MLP neurons of a small language model. Each row is named by its layer, matrix (gate and up: input weights) and neuron, and shows model dimensions 0-159. Each number is 128 + 24 x the weight over its row's rms, rounded and kept within 0 to 255. Numbers have three digits each. A neuron's up and down rows have the sign that makes its largest values positive.
After each neuron's rows, "fires after" lists the tokens most often just before its 100 highest values on Wikipedia text that the model never trained on.

L2.gate324:108132143129177160105180123126142164109122137106096138140119111112115175144135138110142096178107129100117122149127138094147154151141106154135144094128146144134079117131110087125141134150112109114140137109124171139065080121169132124113124112104128113120144117141121121137174115093132152134141070139085096125069167063104137112108160152148127142118145119144124140118157146139150071129096110124149147066134135143136131108075144172134131126119147099133132116178143143132141115137107135
L2.up324:129151119132148115102169149150090119109109128088120143145131115133106148140107107131150120172105097065149156155117131109151175159135114132126103124157141118125075133120101083127154181163103115106147113084127150156091117110164137137131117138064120110138128141111137146171146121071138149129147096148136095114087124097108115129126163135112113166125124081154166135131169160114121084162098089136147152076091138149127147117087139149120155126137135099132117136151113132119103131138140122
fires after: " s", " M", " m", " S", " f", " j"

L15.gate184:106114141153181116094100151103188121092098098137130149133128151144125118131171112107131106128139124152121129126129137093116107167171104159124109130140161101110150161132162119163138169103144155147156118176145123161108126126136139158085154130142117121131145115103133141112119142115143094137085135116145136130062120090152107132136138144116175079115134140107150138163152131140160122119130137147128121129122129207089170120121138134121164116113113125125124099143153107068183100112163156
L15.up184:141153198130127126082124136092149129108133143123153117148164137129078144133135147137144126086141127138137149134118100105138131160150118074155162113122126132110141119135118134122098165046153129127123104143079124184130096142110147131153154085104126124120140164134130123148102121146128097166129169117130138097158142139109108159150128149089163155068123109140097116098136117145142118116159105165116156149175141127100162107099074154143143091117128149143146118167114139114132139140165125
fires after: "re", " F", " f", "v", " le", " Le"

L19.gate386:110154055141135161092106117115123130128130119142124126153105140146136127146136128128137149080161123105118151138068162178157118171142111134132123148115113122120143153113191123135143136135125108149107125225141123152143142156158126137128149095142129097116149127135065125111107150098167109113139157138150107151106163132087131130137102116128124114143104190154145124094116115132134147094126114113104112155114121160147093146160152136155140145111134097114155109180111130113109158116085135
L19.up386:117139141079069156109141149127109086144101130130132063118131143126094094137153080095139150156157135117127125114137110131158123115126151158102110146089164110155181117095140123118117126098146117128130123108137128156129120125133145119160135094103100093159130149098112101109111122099126108113197129125160117127143129122107119134103143136135136073127097125104105083114152151154156142109117145132143163148103109137079151140131120092151156089141104147111130081196116147134123138143137069
fires after: " m", " le", " f", " b", " l"

L5.gate62:110108089120142113140112164131093141171110119140142127130114081139113148156131119123130122132118106115142126221117135156113115133099116146096125087122135144136113103177114106105152139112113095131138151133148129150115110086163135131138146110135109098117106137130128135138121124120139165143148132151079099151086125107106063146088156110090090116188122099154108105067147137121132150105063109176136151119130144149152130111135102118133159140140147079121134107091147134150119133126148165
L5.up62:103085105114131119143119114152103129187094104134164132135119113124120122155125132138129143153100154123110144171077127113124115095103124129105124103135128132127126117172132079124179139120098140108136119133137133160115088116146098117151136125124112107129116145110169134176155114133121135138129119139085109135101136109115048129083177104086121104189106156179105144081185152122119141147092136143114154108116141104144150125095113092116126149122142084127125132133124134180083124136149141
fires after: "n", " d", " s", " p", " f"

L15.gate290:086143132128123125114122143160123141148107117134120142123153149123098191101169115103144164149157123124136093124166105093161116094125101129107122136124132112139146068143131149103096119066092111096167100100128092133104145167112106114146105105126133159142111087164121171185119112131128119115099136180131171104115119131154148144087122144110110134109118121135096169117087111101089109083151152107151128131126152173116130115144133142137138175146149130099137154086128131083126131123123142
L15.up290:149088140104143083142124111156167159144142153119124113143059137144122119166158106089121153139109118130178117114130131136178141147134164108147117110125121091132098106129147075101132148087139091110128132132133127134127116159108149127077162183151096097145076148131108115124135128118091154115118102122142120147122131155097134140091165148098145136128125157148128142088133123086119115104117111124057153109129164149125133153115093156155111153133090093124133118105108130101157126150128080
fires after: " m", " W", "eb", " B", " v"

L12.gate245:115179146115146152114124099122147106170090160121123099080125155130124130146120105114159109139133129102105089096134128169143130152106140126124143150104129089136139136089151137098145127151144143169116142114110139148094145146113130131042157134154113164096156075100129166134110139103123135117155161117166109156135139142097159102156180106104113116103121154062085149136131109134133080115146133097142110130143116145117144146100112129174115139064119125152135119116124147156112124153134129
L12.up245:126151161096151135141108135124122134158091127091094088095128144135181150127074081167126110111142130140126130146136131156140141082098179073149166108090112167138116107123130127148112152175132141119123125124143123135076109128111146127084127104120120123107141107134093119111141161180120074166096141145094113106108102136132174114143147113124165130149129156107081102133133133115121117123162105123113127121131152121119099115125091121146112137105102157138129142111114111128155075074139175
fires after: "en", "i", "am", " J", "m"

L7.gate206:092103132150101124128154130124147137141137113075136124137126141139125128170162098131122139053113113115123096116140089127104114129142085117129114118133138092125132141085122156106134124113129106119121138165154147134139111131129143169068098103110137141135130095118150164119123076131151123119137146202139167147149123133093157102091124158121086148127145133129077130100068105129127116089099126130172159119171169155114089149151087139119105146135110113071134114149150136126096123144111127
L7.up206:168100129124146141152152128099112139102174112148125142109092158145124104148187127144114119111121124147115147080123120104117174140106127133147099111145127111108161115056148139119099121115120153088165145116106150119123126121124146150099163112161092109112122064147113153140105121152101138115127104204152144144132122152112115114153110159130092110148158122112124142129122107118081111112108140123165118138123177124079123132154087135122124133123126116092096098108198096120138110147094118
fires after: " W", " M", " An", " B", " m", " "

L13.gate118:137112110122117161130126161155135110145104157153110175120143130140155138136102138125187116112132071124136110143101096133117078102129132151116112118176148092123174193122150111126143129163126115110133119182191135140120119120137098137082159122116140149161117125143152171167120119116146105087138142135107132102159136115116123109106136128123145145124119108139094163117084171123097137166116121101107138132178124104115171159136111131149169112102163119090115072130146124140120115135086146
L13.up118:166100145142126143133128102127137126120137145134128105111108095164106156157156148129118106109141099124131116123084106113148113123109124103129100135128142129127108091107121181114119152083113111106131128143083151143084148119193162147056104159125117142147110131145113124123144118076132174077120113139154125108165112134120134104180159139131098114130102129083178162113154160107135140166149127122114113128107152127117174167147122157145183137128118159144141158163086148137132140089131147
fires after: "e", " m", "o", " ", "m"